Weights of a small transformer language model.
Training: a variant of Muon for these matrices, 210M tokens, 6397 steps.
MLP neurons of a small language model. Each row is named by its layer, matrix (down: output weights) and neuron, and shows model dimensions 128-223. Each number is 500 + 50 x the weight over its row's rms, rounded and kept within 0 to 999. Numbers have three digits each. A neuron's up and down rows have the sign that makes its largest values positive.
A block is one neuron, or neurons of one layer that tend to fire together. After each block is what it responds to, as a language model described it from the Wikipedia text at the highest values.

L5.down265:511513566503534525557608437568497483471462549611426483484471503434521498390405461488477514481565543488463534470539446467373480355483559492481503600478438534468553483500544561513472445495461502570399542443530614517468584466525503457399425562530489551496528533582404447558487495436519488471
L5.down318:572523496538503448460560466441466504430554537509524514475434462518548451532510539487436464544523545586521465570550474518551466497525531515627510488458543506505398557479516527529587420412511506483579516559534493546539536477502581427543478538481500379516506429375500428523564561509506447468
L5.down497:467511486539581510455560522504421534421515547502510560496490471439527469556576526439420511491428510501519477462588496450491490449478545499663526463474530576576622566589476471478612503435444507535562481452518528474477482497487513477437524489486605525474427489505505462453488488485525500572
L5.down652:488456521509508466581512461513463560588493345460466521541553542443478500506499534524509457507481502488484440597541449399511567446448461514464527613549495496483597472462547613609554571499400479460566549453514521616497529503496511503530513595447565588512552469460465425490491563459567529504
Description: Mid-word "id" fragment

L5.down268:545571517466510557557430528524491526537516528486547471560522518513492536472546442443443534491467491546544500529516533501527508572476590459495581488456421560531560509453492473468457444501516506489426487494490557444532583462534593606461509443478465608459552555520512507567423441565490395495
L5.down447:449584511579570482508545506452467514491423469449384459455532551445533503518544505428478579551581430504655450603487502441482559475555574516588492577401450527568584499528408396591464542476456472536424503528498518432495526486423571544468482594490574578492479445518589506486510581536552433486
L5.down535:547472496494436562553522544426483493450432420467473583396427467474500434465383443522534460436540532396588482503480471492438531506479541469443552532443485526525580546522486426552470518604506535521553422500545537538526570486492402475491520524447466574465546596472492449459510436536469473463
L5.down591:584420524440445604575466563469599501510468551509587463454515509427507519538436465539429459500547625510483521464500475479511507497480513488455545500483409491415512463473608484542463492491483487528501564456568542442484540394510494603457501532532439568535486574460485464529412511509525505433
Description: Word-completing suffix pieces

L5.down123:479455579569510490479424430539519466473491378492466406476458525469440530590519447484413566509562537528493540523480579527447574493547514529451516584465476601557478409561555393449485528581521522480464509537574424522382535437505536481526475462531534529595531472500526515557541538509569497540
L5.down357:481530555485408601541477511558574599531561503564479480492543425485466502401509523451479573419519448525541570531460541479593499506494454475569492514518445544522580518506523543505527513467468488415566476472476504501465549562471577527521533556490575538484457499534498428509504530528533453473
L5.down450:502506420490500485529512501540577552519525573530480387442461525536514493504523466462530521404452495531471465461492525469544398516459496496521388614413488466468466577446482433470567522519501471410478541538512451413582505455481503464526485504447459530477499538422534468522439587506419461489
L5.down582:478442473567459481519442497529480488516544478497431519507509469514408493596500385509491474556476550498442492451503498466456527490467467423500439498567454555536569444526470463481485540474459532536529448570623621468454471543479442435521389522562508524474594420483358577402511605464516524436
Description: Word-final completing pieces

L2.down593:491452549564548544445539522508532360452449525448600475515497497560476577527554446538492417497491584558544567526500571521550505518476504562497473474503450461484420494537530600570529461628499571424514488516491434419455542545562572406458396574434528534554462459443484516404426389455534553575
Description: Mid-word syllable fragments

L6.down172:538485498578503440479511537517540473513440531506492490471566550498501449454508525473522494503582505581483563441561522542552529619504478548523535540432535480464504510548505563422350513545496509511482528421491494499556603494482480471551483573533496550447472590522494530506571478406462520579
L6.down390:446537478471582448559430429533522562456544533476520568441477474511441526510517476466491514489467431562480459464515448523481458550509506436423415389489410474477443443498422509568489448471469439428512492514485463426487511468464479373511456426514488456451563556456476501447472430501482546458
L6.down588:487498468488482495536469547411493453486500600490530451437476462522483414489441461392517472506456449488606543385500488442445492520538463510453495552430448467502476580480507427488449429510534513418557488415453558534490549372503437523443414552469519583532539500539598516427539495592458534517
L6.down639:466445578521519553498476534465509575514499508512492498467509464514457492555429444446422574467585480484503618438558568454465527468551479518534492542451452509439558414621553519505405488517531446558530432431514491517479561414546471568524486595541561465519590588439478552444546425547492553408
Description: Modal, negation, adverb endings

L6.down200:415570483510521467454465466465462559515538521548547448404517449450508559473494499477503471618505496549522390415444577585573599475463402543516503501553436468436476560453467559491534524500472591532519504419476555479526478542446522529511492594522597471491416555370448545522519408525395545480
L6.down457:491439499339446494472507469473443466432526471504451445516472605565456557509451405525519485441572585528551516425534545475489448566464445507491487487537487475498600505506373569535465522493509521496456542507513582485475512558572537473384511460495486504471458443501497466526510504591388499465
L6.down535:495494470453591460429458456498492484494477429453459480476485496438503533488404434528486558476502469509518540578519588554540460577512591477539449537578523358461539504456527446464449511493415426514542402522548553461535510547474539501624525512501431504416491468482540490504489580422507418516
L6.down536:542549486466546474485515555420437509517558556483527502519448535561582514517461546495503555407504488454552532504594446428508454518549435460450563548571496464501437537481489487433518543644483488467579475425507437531501505520484481572482532503578541610461432432504508499527458468564514525468
Description: Closing quotation marks

L6.down73:460463458505521468602476565537453505487449549528422484527580432491511527546414486474537423596484547523525494492499537416547504584513518548494536551477525589433477593513554596572524456560489507483470476433350471450561468435482510505592546563454360539512462529561524541559479531596506452512
L6.down174:481555537515511491506522498489516484571460528486562431506583568497491443485466475463568381448488438385571564498503519444535422449506466541538556476432449440501542486437500530489466456534452513433527464523543449479482429491414432489537463544533497572512517438406450498536515563421541442432
L6.down362:472566510471587503594489545482513532486523519546485505554508494527429538546409505544508518459488487455524541481549478521539636454452605551491464563514441446478463491479464456597457533439544453545462362386540498535551544578484532469533572589524476470532494394515363587552515639463520591443
L6.down637:461420472519463579563480494490553522543451579497566492522492377560484547464507460485463495550422452554423541501483507482556452522487511523484483529530502488507505424454438468424434475462476449449519604478490481517477492403487470519491465493449570535483540483505548478492512567574585472489
Description: Mid-word fragments

L6.down86:492456436451466554456466528486453444440414484591596454453610440494410597457434506586504595525447503471506519551573500411408432531415474533503541505446438523465466616487513559465493542548591516539512485455569402544477508502531503552479413543526537479491496532487589457539492454474566490608
L6.down268:458540472535454446618541492585513516524607449441528503632413418467431468531526415459411537510550489592558483442397468439487460545466502550501485476491448444497576455467520554535547470527572507505475462497558536500533499484554497441374518476534437422541500379493536515505515518491568562513
L6.down384:528536493468608559548576451506469507539628434495520447519456450506445545479458491487473501482541507488504502501419529447480486474512450589563502530598406519569563519518486581480623500585507461512436496502526457460526563524514528417562491503542503459569539423505515494542513529512545540489
L6.down436:540537481469505509520487491547499473464535506452515511523584461500478528438513537548511470522491512595532419412408497499594446568494470506530462506565490523443558574485498449476564550539647465519507559413521541498518482573483485623493486481582507405549456480550556607484467526500440467530
Description: Table pipes and mid-word pieces

L5.down255:552524537496458484497489439601606516459460515521502569442575543365490469559498542438530561485489519565473478530524608467489506579519493535518418445528554517480465508474530446538483531474447534502494460485419452491489388443468558565512520513465464484461549561484499498537547585542527495530
L5.down267:526503498423534513504510495550549556527426478497525527541480540469425432495552489484522531597422504499542496488502497486497631498532521506411443533534481437597439529473466548475369616408536500531588521492568463534432594452401383494408564446475458484457527550443526492465519472429579453562
L5.down610:443510492579516513541493478492446554354463476459515540451463472506514575534471402481572513386590377385437486508460507520459561482491491485448459497469482455530457495557564471538459591428512485409516500552519509499531596454485444489490537474462403487446521499465523422500471505446570458443
L5.down669:546533453510497537477464453605539549502487409428448588604544529461483503549417516492382487452540442497518407533486495522544531486492440413437457473446533560589429505450493554432417591590373470541486489531479494436472461590505464486524464513453559544428483494441507440517493474516475443444
Description: Mid-word continuation fragments

L6.down100:603474547557526560451570551444514451463425510558496577450524520524482485577570519522517583433410513429468504466551462495406503453464559514454530462449588497476545410536452451483523600533506533492557481551479528558470580478502532472487543438550502550477506451426468524572476514515545414541
L6.down133:501504545497478502451504505572554429510521375550629561551590487452515553496450540549579567355497416472497456491576498520488518513477484502542542504514498527489519503560444449472509588459553479470454536471435489610491496479518458537512540476521477528477607459398454453548575416531543447504
L6.down323:520378420587457539635500509525430459490419435505485486462547570422477449514522484487587506501543564522457497489541533545491430402528601468539532479385494483441474493497533531535497482531441491423576639439483488519570541486486459549501509433470505573523471424460538517537461547487514493550
L6.down345:494495461505522488465538514457476405428445416521445582440555466533478470521501473469484578464568483528467490411572506527426519483499537390526566432493455522467483475562446394426467504537493493495491550540477582468478566408396544488479553485508538533527543560518514534533457505540472455502
Description: Person-noun suffix endings

L6.down236:486425535429424463518456490491433445668395514570568523504549452485466528534499526405402522534476490472488492463378434494487608578402502546490400568446411579444514554474515514511460463486498418477504560488513473516483463565419566498557552481531521540527530509501447472429500534520509514458
L6.down426:457493487411462385517516433597492530508475413500504503599509453404431551526520510461478539470481474474476540447470440528458534505539420544454519425514507476520458471424461615571524515598510517521519515461481514472523508513544474554566557458417493365583513498510381511540524529463519446405
L6.down482:491532441490558504451443457474455464471536458496506501380601438514511481597460475515460541481534566465474478451429442510496476527471404359410463537438508518446539498477478556532532544566509452560459514430505408456491540452550424475535499571515563469519565492459530494525426489475453388438
L6.down622:550547379462456603458577518618546526502447465419485531495549540620485591442531564574540466557526464485591471465511494556494488418487485498499492491516462571514516499536470442414508542541507490485522442578476498528521596429478472556532558440506524418569587527540562458504496491410483514507
Description: Mid-word fragments and possessive apostrophe

L5.down187:548517548590448547481506491451501455440464465516498559497597520517436497509458500421554508524558510543526498545508455487546566532482608452506589338401505500467415486581495504571470526625573443403465569479532456496465478587429487511480499434503586455478539481601457522454473519477469521450
L5.down331:605594411506487528599515518460536518489482474442505603448470484504485474565430492476550517490538526441466504459549489483533448482458474453468512514599523586486471475433469480601544482564498479540517486489472470452525549632565484476486456551549480513507462481471502501523377496483521520437
L5.down644:517504452476547557547407456520485470534421510465496538610508560543553484553541537470528434611444497534571656524454466564487488506548564585536532475571529525470472523511586524618484493577581554574551489550528517444512629495479521444423521591493521517544538462438478522479496461403452521428
L5.down671:461442521507466496528538447578468460577517610511544463540535489433430462480512516519583459416412513536484515497602397560419536552509472590553563446497522611510513537516524519485520448554517601517480505517471582467433558566436499480601387467440563556561429529425449462476500435444464489565
Description: Mid-word fragments, especially "ch"

L6.down307:494420487501490549424416463485466548533398430573463458536392463430556559462460493482470491453510515517502585530491582533427474418516545472479500619519515471581469425476504439561457519430474506533604548448580470462504482503641523528515537520474370525481528503562496565583489449518449538538
L6.down385:465496486567542589504452462494497466446534475531434530538533423526549454424485598503448562488591407516492604545554506503491500503520404459503431412575530500499447480531432483536480535566439609508623547491586474446461538534444505436574546491496480597467617517513380503455551569511497477530
L6.down485:490539505474468554432525492472590537449435479535566444509550387499465505577492437478436496444589423590515577460386421517534541553535437444564421657473511491540499545545519580516488542595484577430511482472520501475484555523614484504474462464544493547503489472461511514502502475491511506553
L6.down548:417536517409494539502482404553491527399518479468513548524519428493549418468511564515547435500575454509512457483508506512551395484517487542473492404606420475605480470449497488590437465419541464486523569601484515554432529610519494498456503475491557380512498581513522481562485543468491448469
Description: Quantifiers and word-start fragments

L5.down14:547538466483438526529539578572528569497514503513489493484523524516416480421606533578517541490472490561525411471539423468588526443546496512506571542511555484479541569478406591439650437557488455454508436463454566563436428514486481479596555543551476572554486375486496541484461546474502516449
L5.down53:551504481476465485510512505469470397507441530513399409582485546483374447606475480445544533514518532432503486506531488517510455519478452548473510552489646604406396511560466499524473437466481459415477543553598505484455577536391493471469502527542491471462581549540592608511475578464509440573
L5.down256:573365482460608475392423469549489486435448497507485505451448518516453446528494615555607495440521465491525484498588421559459531493556513406482522450584494545461530504536472558428554526521460565483544568569469534548405468539528451510422482406432428550507530557474441451488587549601420442547
L5.down522:477463512595569444534403511507485525573394529476532480542531448533420437560410501504497456437443469477540502603497534445456425553417467490516536468508419452559527479513616484398426475553544601518491543498520586520510472475563451548543487537491538514584534586516524474515500511494520514520
Description: Mid-word subword continuations

L2.down342:427504490528448467440533628533495494577499506531495451508486505567400478517477469434459563435424408463479527468440566499488484496462514495548505467452629490515535514546487539510474552419379473522508468505488599540431487415521464554520485478464447566534454585516516451421612546482382539495
Description: Word-final suffix completion

L6.down98:440497552539598420500450523495496536561425453415616558525553486506475569549513530449500551474515484491490546447436553405601545477492559520538567603563487425470448450490524557546370573485598458442546515499565562544504497445414424507534484589536594536501534489423455420469477501505543449512
L6.down103:472582586431551501449398470579481565457439525521549463521489459562384515442537442465429452493523565579432476582562534501468489541494480448500384436527484490499629465546511532481491517516511468500585475515478519570440456606421494515497505524459413562485552510594472547474544469509565432543
L6.down150:493393423544516476501465425421449516488553503496563503357436501552481524587504481517508487476448486425495659484511496425512508417598477399561426492462542511536494511594540501501407512537459469549543508378479547524549586466509569461442422485565414538435471450581411497522527502459417472469
L6.down267:474478461491569501540521485426595671564434576540565480442565466435587543424566480423502551574549573512548505552444475536494524576499553476518425496481381497432508555525544500545468499487544452502582433498596474451490464475499425513495458518512485524525450451503478533479478536563486461500
Description: Completions of split "the-" words

L2.down390:524418546448408540524464500556529538453514547461533462555521531536521437504566592471535434521462488583501495472459446517507496510510520523465484413500494512484528625429511574463506476545485484429549501599538556469389445426514542473467539460461425456408416513477619512502574418431472446463
Description: Unfinished word stems

L6.down143:493476487557503510543428494445436557466398517536492426556457518523530523428525590365482495513492517485515527501629415464503567522522614467528492383505479473453525499466514596530492613435480513507502614463433465545524576421454508451497552474510494478555499490448405452508486543505569407623
L6.down182:488514399464521436506470513380516507459535542526523566547503547493445558556453534514491477491551569464521526459556532609481562536539413449418518476573500499501560492515446520482461408490546551536567505456494573481529623523526461344509478571512510488470454534445468470537627472588526498569
L6.down484:515560499513457513469515509520620597515465567545510533461492444494447591440561639511392424511568495521454458507511477423509465500472453397544485461598406562494530465494441533518518486553524552497567476560406444500511524556551469519509446503486406483476585512481542525518477446477547472481
L6.down633:490494482582545434499536576480394478578499518493575457551506478457506482527499468474458513471582430513512525473441536449599522518493495477565459474475468514491585505491536565551462525597484501422407504462470474512529502359487516463507538499543461398567507544444471500540532498528577598495
Description: Heading end markers

L2.down430:577499552547509507496441497496561426477498414379517489438469525551383458523433445519515557495538521441505575479508474447413544492498473490578507488550574582585534535370527505544481477580451382560532436472481435475428474608455516510529493571528599471587506494493439480607596442492555463500
Description: Mid-word fragment continuations

L5.down165:483421504449449510505434478532465591516511511550455449460514433513556493506408520467473591530478491507501432558501443497466567475611462488495435482537500506386466399517548345489450458557443476488506554610622438526501565521568539496520558498572534567480446430542541434426441407471438470529
L5.down284:484405525470463457492393503529407493543449446422438486367479496464446457466518511480546468507561516569473438497477531404418571467479457496545579465572515512534409526566387526505439532531383478495522496419514491498514532479416533557553501599516568454498585528529534466527543568478546499510
L5.down337:473513489508415513476505504464526594576472562532543518512586466508487538444440536493433547529559510515541486513487573507566517624523486497468416458544433495477439508514460517521545501487594498469473536512483496444522469408430485485505581483521527469612513562440471573560495522516551524544
L5.down472:616527597474481519437596470465528501490435513519506503595483459393477501516372498468536549550462496554573500503432518450489478416427507513475538459533413431450545485489531532574435455533486425483541516469458565507450476365562542374426451591459553499546501495440499500506514481505596423557
Description: Word-internal continuation pieces

L2.down465:511462528399501524510461415508457534449546503377531441422439473427544522450438547508395596508491513489483476503448478457437550463509495594457526570394520604515392511511572524504554487515503433553520533531461512436457457523492590537585446543558428506448470569506468423534515598485464475449
Description: Table header column separators

L2.down552:458455520494518432583498549555529489457511490511502444520554392450442587491424542550578425544425532534545511415504482500556453436439525474491560475524469489577560621533510523538503450557530497426611485531431408455503462530500469449578454493472385598477459529560461454394459477476460503507
Description: Air subword and closing quotes

L5.down13:527592468458411497475507418484511442450516537596454478387527500469511492428443398490505456551509516483546524555399607471630505537590437488510402457597483491501531489476573537494568473551505484502426427569519521455523513470477435503522423474457535534449534435467430582543409505504519535487
L5.down112:492468437415539545495427498499401511453540477467456469528449523466522467462497502540473456474522540501533539534533557518514612460565540454542484490456415468473528559526618516451486638464529543463520462607546492568506547388436526458536524440499513476514519532552529557538467565454542507472
L5.down128:449501526445392524646476472511524503379427523536484511455508515516467470441520553486470513459488491439522516513583455477406462504514492505465538494539582540575520535526573475514479601382538584509487487514535467479586516476505551547554475353552472506463608447474528510519461534519524463520
L5.down151:566484530573562462385525493572466550482498486553427488493482554444504532565473542515457528471444591443541521509580510662506479498441493543470403518499493495514566463425455456491540531491518518555535458432530560489437501492495563471445437527472475520409426479510469436544436531463491478427
Description: Time prepositions, word completions

L2.down399:486468551507524498558457503449506539504492478470562538519443444520477452442508538547495515552453546607502506528468500443514505580542509469539510553405444452448446464565416418510436570478551447617493479474574392499539505501517453562506570498433601527532532516469494603563430467512460520511
Description: Split-word opening fragments

L6.down37:445460475492593560455539568477418562469504612556489609426458477409553508578458605403550578485430463548524421457616577506501464538637499551497573516452458536548485586507472497583537519441459500466588480471513437529433484544631509435475517545507490520470493495496536544485540504483531514484
L6.down88:490432496556529472473575397558459530392556429513452465514499509514480578546574495541467494452468586507569450589501552517523466596501587485525476520608548525464456507448509523551443537417460473576528474518520517497564544465504505584408609510457504417563578407536525481466424534480499483543
L6.down282:452490492511451543449463483459538564409515500440483466458502446508489534487524490436448457570506583504485578550424583529492462512482466524480404429528524558573456423460497528450453507490469477577470436472513410448474631521500431460474511485562405603434496477406453600477493544474553556432
L6.down674:490547530348482630520429428587528553520516478523471503545484422496527573466567495514576507529514461460536516478524419469533520498538559507622539485466444491522501580488556521458493478475455452471543489482532580490575417507474504384481429454428485555473430564499496538530481428462589495540
Description: Light-verb and connective completions

L5.down59:457509562476455409510368464468471479506549483468498482473392520547499620489454383464522549575481410590500560495475452599477484519534467437501511400492430427513420490513517546518504487476464450465502561439597419443436496414494566455546613654543475528497535546444425505524477473470492522468
L5.down170:416450512483464549480512520533472582551410413445490464472536515483432555430476489479470456503504530492523470499488523574468449483445563468568501507496380515461535551516463486542494531509440547544472517445500565511430454480501604444588541439474615437564450502444486450518489473494529537548
L5.down330:459487553587537440555453460467428512446479443520443428451515508483506567616488436464517518469538515502466587522529485485512428490464539522509465529491529412501578468502491507533515504523515471504517517553459513537482506388475545396394561574493420589486535505489555569531520497497510573483
L5.down543:543494525475459534502493506500423462429452480625519437447430440425518510427507578529609514447515584444500508558521442521520538474568487541507533609433464481447506537474447456569528572478478415492543447536504489608495479506537497481465557546396535506535507566493490477507448520505483524495
Description: Table cell separators

L6.down53:489489586498542555449479488531481473485396544462504538529533464411524562463567556515545491451474472468554523531614471550424540543486450549480578519487509545429541567547526448416491538395507487438439443470505425534378519560441537496481525484517593515455561513396423431530531469571536474509
L6.down99:456554562572607473567550514571517405535457506509459516539472524390492539500455558495543580544584455413556444432468512570473537464406533565505530479572516595541463545486481464462538564471531469546512520483501500466438527524448517629531531437429461457447420497558532527581461447534465489473
L6.down590:417560569549534479432540537521543418513504478413502458446543562547475494502538493466477566587551605488533544503460578461534544542519543469399522434495500455494465464416559536490518460476478481476537531439492548516543520528539469522588535555457420538487436570629540439549567480531544555502
L6.down684:437543455559482504494445443454502377422596470585513494525601481423458414567518561563498555536523494532455465498458502506444606463539520427507444491425579565550564479523542434525468449503424452366449434544479474407403541526513525507464496477518475494523409399526469450529515432488568511438
Description: Name-joining hyphens

L2.down634:468503562389478475502542400421524423495433490551514583480555491503456475474496386496516542453483459615469397490458527486523519536424472451603507483496620474448519456429567558528480506508473521507460547493594486536556480473566563526511493569497490522590478487567485498551464450461538501460
Description: Word-start prefixes, not, semicolons

L2.down663:558522640482504448575582597541510537542533487441452517444464435493483459551506475486499551528440549528497376483529509487532427575462430526433474534555517611488590545501431566487438560555543501507453473544499423526563477540476496632611574479469453510498471416557480454459527515456579472553
Description: Mid-word "le" fragments

L5.down72:606501429541434535523537469494602541530567499508531519501589433501489516536529494467489527536445447444559453495572460537445513461490440508493450537596456453464477504466473501521563553484511451483441582543501547547479531510537491543536394499582504480563518475433552454462392368457594436552
L5.down299:448513511493645537515565502504572479564472468504480532428462502453477456524430536506434563464534496547570540535496497530497482514612489456493518486484505487531505549482482356427414501616506458571418532448564513463454398475516458422484375506487518566487501534527353479548514482465540421444
L5.down396:557447409494480562452518423477457566490497470468484533475453490521510501536550463501530537570458433492494540384560510453506490569612481599510526528529539466496479521477496420481569509466550474489484512570504454497514435577420480492539489488575451586477471457481509506470511444479423450484
L5.down460:520512574440431525485499463546572457505460526499510581461411528534549583505513500520480461519416461486494515602434347487463621529548534502517475476418453526499539402566490492494462589560514548577565498574539507535446567476494445529510474573510500507505462485510506522493507426509480519413
Description: Mid-word continuation pieces

L2.down459:436550508597468477576419573530571537563524489471556484544492496525507500544503510496464533530523511529446525477603425506450500601537528522447440445448500560579505497485510478501465574484424492517521496497480508537554485516489435427536467591577511429544504526406538507588519504510529494510
Description: Critic / evaluation words

L5.down136:437409587406470493587570495470432420363566492423523436529548488437600453584544547449515559513455380566479526550487533494523522518521412452495540463479490528483462522496497491489530440522505507494542526553513472516582500505600542422546493591448482622419535582583412506470524481522517518437
L5.down486:478524504553384515484455458487469412598436479451531447549586582500570416494544462492472501554520544509593424574492548500530387448420518598522477451530507524472471531536635490506537514519482540476487474501414571592587512502508506480542516453520448552566487594578630431445481597458509517558
L5.down594:526400475560522481445508434488556488460472464498569520406490511491415487576523551546524566568526479461504402501537507496426465515452501612474535437482563505490527512572585443442507547557463472458500430531506488545508567610462494503481461490534547500501438483528524559435498524473481501480
L5.down598:472460487487472568432480441577441518534464519513509511482520539444539504530453510532524509506478471523521434502453536519417471470519543496536516460480533567450461539524447500448568616566453500491565531420503453568537470580642528519551475524433421533531528449541463473531433539443430554448
Description: Mid-name pieces and joiners